config.toml
n_kv_head = 1
activation = "swiglu"
norm_place = "pre"
rope_base = 10000.0
bias = "qkv"
init_std_o = 0.0
init_std_down = 0.0
optimizer = "adamw"
beta2 = 0.99
weight_decay = 0.34
final_lr_fraction = 0.0
batch_tokens = [8192, 16384, 32768, 65536]
MLP neurons of a small language model. Each row is named by its layer, matrix (gate and up: input weights) and neuron, and shows model dimensions 32-127. Each number is 128 + 24 x the weight over its row's rms, rounded and kept within 0 to 255. Numbers have three digits each. A neuron's up and down rows have the sign that makes its largest values positive.
Before each neuron's rows, "fires in" lists the words (lower case) most often at its 100 highest values on Wikipedia text that the model never trained on. A number after a token or word is its count.

fires in: "is" 53
L4.gate300:168154152179122107111133153116133128148145136143132148102126122135145147160109162198138118130144132142117146133111126118148169113134101091160107125117128116142112158169062105162186143141110147115130085109124126127144129134150153126128137116164141132122188119110148151120124102108109116162
L4.up300:094110074137137121130172116120161108162113162072129117145122148134128117122123142156146125087124111171106156112128118089090113130144148163117140156096145171138129106133127136147125161204126119129128119149135146125102153084123098141129132128160130094155165139144095170120164143112107140184

fires in: "of" 56, "dillon" 5
L4.gate302:153154133126138121156167142141131164115093136104141088116136138152092103121145132168127084116171118159088120108127104143139152124150141092090107061127106064129119121179086124132114140094153154124112123077139085118121159114145166136137111147112130147141104142131117094171151116175100130194
L4.up302:103131141116197156150168114139134156099118093093100149147108158109125085106137099113124094156123092136145158183127133110111126131144153121080135131151124117127113095131115101148153141092144137133131121153141117152109176121119123164106117081134103150145138155132108097126104126167118161124

fires in: "i" 23, "we" 9, "you" 9, "they" 7, "who" 6, "t" 5
L4.gate83:119147116190166121085157135131126135093121142126110112138138141080102083149152147151150119134115149137119108092123126141124136124145052135110066108142142130152128145172129133107130120125157136145127181136137125114115144121118148117086136171175132103095122162105123162143119123133125141143
L4.up83:139155131114093091130120144097108143122160137136127130100169094163095119129100122119151126151172122161153121076139132119098114129150114135092116104166079101102118143165197136103118090150153081093129136139129152116126099112120101138077122108132131105096142132136124105126111168150064127095

fires in: "of" 25, "each" 16, "that" 14, "which" 10, "one" 7, "among" 4
L4.gate284:130125113130118122117117133150164152117131124098105099125167130136127123158140110141094104121138118136129142109150115133122178140126132104100155137143111121118131147132102100146140113138086176133083133110102121120115093119110137130155139069111151173168128155101134119108194095156160094126
L4.up284:104107162134104154162174121157141089108163095123128135151102099153105139132124113119118118159149130146160136127130125098114103150137079148124139154071136119137130132168128107105107140147138147097140113175111139126114165080103150160091138115156098125126156122157152158142145149149073165122

fires in: "in" 66, "to" 8, "for" 4
L4.gate461:145105108108115117127139192103092135126080102140120096110150183097141156099127112127136150149111081154088103123144135088103113136153115111130106102144103109115137133165160136143143123106137134108126143125143160092124151142065114081088142103151137100083150109125162135189126126121149171140
L4.up461:171163109115096129138142128125109119130120127120120118085098130147136142113139129139164130148116115105132137108145143146161115127153130137128116087127100154093186157163123172117106134139105117156094133123135108116143142143102075151130102128125128146051183089141181146136127074131158152158

fires in: "be" 17, "being" 16, "co" 12, "was" 6, "been" 4
L4.gate51:117064109126122157098135104093087128160119194130091125122150129123125136117114169125133140105153113147102110183154139117142150086156103086121114161155132138136131129107128205144126109127154123116164130102139131112158137143126110125125127140103168150111117126127122127113094123187123158123
L4.up51:155101113081208160104151120136121090156129137150145138159159122102124125138120176144095170139128103152128145123084127166138147147111129131102125125171119119094112064090168148138132105100142138140175115103095136138169110140104150117127148105137162108132124145130107109089133156109126104132

fires in: "of" 31, "in" 23, "with" 6
L4.gate246:128111108115106111170113095104131129152136151098090148108150128165121160128095122142104152135141048151160102120148130096129135112162165116083114132137101086117100107127129194109154113139116153114166141124143119143113118086097126116109116138134131157128209125183139132103127120144085110121
L4.up246:113136102113118117138129120128156156136095139141114168089134136115105174107133135102148154126114107126122085086171096128116127105155130116159109127070088131113079134135148210129122102149132101120143119111144118095093121090133117156130144130136150124093143124142119121158152115081116109153

fires in: "as" 26, "is" 15, "become" 10, "are" 7, "were" 7
L4.gate78:153088109151120117111131150101121125126117159085085135149124166113099155128118158129122137132134111168147150123157117115114142118150129136093136165172081095127113152154144173111116134144137104138137156094116094148104136105097084089105148143153136135107140130181142130092110135144107158122
L4.up78:125135129091100125080172156139127105121138110083169132147121124144112124116154174160120121151113173146115164108148105096089079148150083119109076114147120130121120151130130159136144163099134156138188122144125134106138141110117126095098129135146139109085114093150099124166127142107121137155

fires in: "of" 34, "total" 9, "number" 8, "anion" 4
L4.gate140:071117144148193111124136154121098134139176099148129122150110090125108096144113153177069135141162131119138156157115183131130134118147141136123113148182116163158155127133133126115115097137154114088133146145108171125090158114117138113095135160096118138119113121123162140139160104163126143119
L4.up140:086210169139218133100151137149110115124138105177136102139138121119103134122142135163123129161146168110104151144104120096166145133117162135105079081143130174148149116120106161131121122088167137081131120140110137116142119106133169152127096153160106105143115170132138135107156140156129129127

fires in: "at" 18, "until" 18, "since" 13, "below" 7, "renamed" 5, "above" 5
L4.gate435:135116135117097148136151125132110154148146131133110139128188098089115083121150131129118094124154111146160154141190104135123140137115147180134157093152105129126084095128101175140138093139109134170203140124114095106120135103128141144112122119147113157121140111115175153148111149123127145126
L4.up435:123105159153131131113139134153113160115123134123128116156108119128147135088099123120084120117171151105176108106146137127136150145104116109133118168126113087149119149099100098155143118118173143161128152148106115117119109092106192134148121116108129130129142115099161149152154109148158125107

fires in: "north" 15, "south" 12, "east" 12, "km" 12, "west" 11
L4.gate350:134162109153151111172122112125203145123142146118100192128123140161133119124122135160122065112140122161117140138125116119143153128137132132152139120092109139162128117148100128125141141179131127137120088084130128126090101158084169125125129131071123148149149139116159173159127101137120146177
L4.up350:161110125116132130174097142108121108083135136135128122141124092128184086132176138124153102144129179126165161132139116114158062121147110136157132104154131147130119090132137094123120180156137158139124126141154184121119100133141145099138097165115146147144132123144165167124117106136156167099

fires in: "he" 39, "they" 14, "was" 9, "had" 4
L4.gate214:105137138113143149105126146115108073068093129131102137171148121120130107124147154108133109151132123112161123150135156112115128128130100156145072163113151137127124131130182100098142081119125106156148136138127145091127139130114152117125085100077134123079148121118139122119128160119121179085
L4.up214:165154167139124146087144166111150133146098161148149166116120118138090082095103106124146137136153135088164117083139111087174128136134154142162152090121137124153119142136136137123138139121139099137138145122117085135082119133119072125131166150203123117121095152090110134154108121154141119109

fires in: "is" 31, "was" 12, "9" 6, "0" 6, "8" 4
L4.gate105:069081114167127102122108130096150125118157144102112119078094105128112103143114139158118113118168138123111149126098129088108076131146148126129135191113126127121118099123131134120169102089132130113135144097144142118139113074101129134106137125114155105137157152141106141106137118151126124086
L4.up105:106115139130144109130095120097138141168140126130112098121052128149167107084162153115163124117155124079136128084121160122135114095139144141157137148133163146117103089109093122139119139111089115058118130107144174125130108114132131131192116176121145082142142137125088136117171156161166123101

fires in: "they" 39, "there" 12, "we" 11, "you" 6, "albums" 6
L4.gate206:112096095152126121095191108126129096109116106127125118135115093127117129140120131160136112162109105141113135148145145083102129121154155160143061092155142095081134122124124135086131125106181140162127153123129085134154125102139087132138101156140142160133115135165111193131146125102100126122
L4.up206:108123147134116149120124158088120115103147149130146130100144132127137099119114106150157128115133112054167134100130131112176110135137170160155135115140130149098108128100163143119126108121105109111120130123131177124169121111148112113121121132141116151064125104159093121156163144100163129167

fires in: "on" 54, "ran" 5
L4.gate143:117129070131105133076121165133099109123094095138130097107123107122115117152172128147113146132153084122089124126177117126101100120146117111117122100118152149089135145134116106130098090181125101142112128154130116084195120119126160127122143090135112111117114124120127105147153146096113138155
L4.up143:170152162138096117170144151172111144159132111136159139156142118133115168101151104129123088130100174114139105145129139104111096139149185149112129121156129183161148142180076134131127162143102179152135136120134112100127156142101076136148166146153122113072123118125097116155144136105117123115

fires in: "north" 15, "south" 12, "w" 10, "east" 10, "west" 5, "late" 4
L4.gate69:151130104095136082141152104135135111151146093135095094124138133156092109121132141130098123124146136123093116136138130172166112132133128128137112139107087190135156122127128140129166132170123177101152080116166140088112155118133093148096123060099124113103146133090158118132177134124142122160
L4.up69:144114101162102147141118149156120128109129121109130168128158148126123167108131143102148121141145085138129101102120132157127131152125059162073131104126093122106130122145112163179141151160152120129132098135115137106132109135119118125114132130144155150079126103136193160182141149145126130111

fires in: "be" 20, "being" 15, "he" 15, "was" 14, "and" 10, "been" 9
L4.gate396:140141121108111129107126143126109089109138144154140123090165101099101146105087119125123099136115127149129114108129166057126104118161158117127100120119105121103092140142153128120138130067132107097100141143121118111128135125113102079079120101118134149060138122124118136102080146119121101129
L4.up396:116119118111108173113123125079140094132127150125135113127140136136110140150101113114160162109121099109127116113130154110123123114176144116119122109106172133110116165130114144126124065103157129069172134162128111134123137126099116144093163146105123166088161139140127084122056146138081120141

fires in: "in" 58, "for" 11, "new" 4
L4.gate423:120110105112092139119126117156183119105109070130120110109130135124146137091151080131129153137134085119168104156104118106121082125145154162093132155118142149182138104116132114129140102137144148130197123114130135105149110130110125144140094089128169145109153143188173119119139136152122134118
L4.up423:120151087094103141133142138131121129119107127115131102139118127144127157098151135125105112144072138157127115145117118121105130138122122112095148120124132109099169122097143108139132089123154151146166096145150099132093097141111105123163134095141129109137144135147107100138126119131114098142

fires in: "be" 18, "also" 14, "become" 13, "as" 10, "became" 7, "are" 4
L4.gate478:113098114142186094128127132107167131108161130069150168128128141154105156128092139127110164154113106122139094150110153098070123116156127139124132202133120124201170087128143129146126114163118107113150146113151154112090138138111134091126136144127125184121139139131149186122089193147095125107
L4.up478:141091083088130123145119105109150116174136176108104170098152115135118128114130109104127141122130111144095114139197151116140117123125125086163107123086131132147170110087119144173133138131118144135127147115118117132099131134136114133129145113112126127163188133114143142116115135114088092160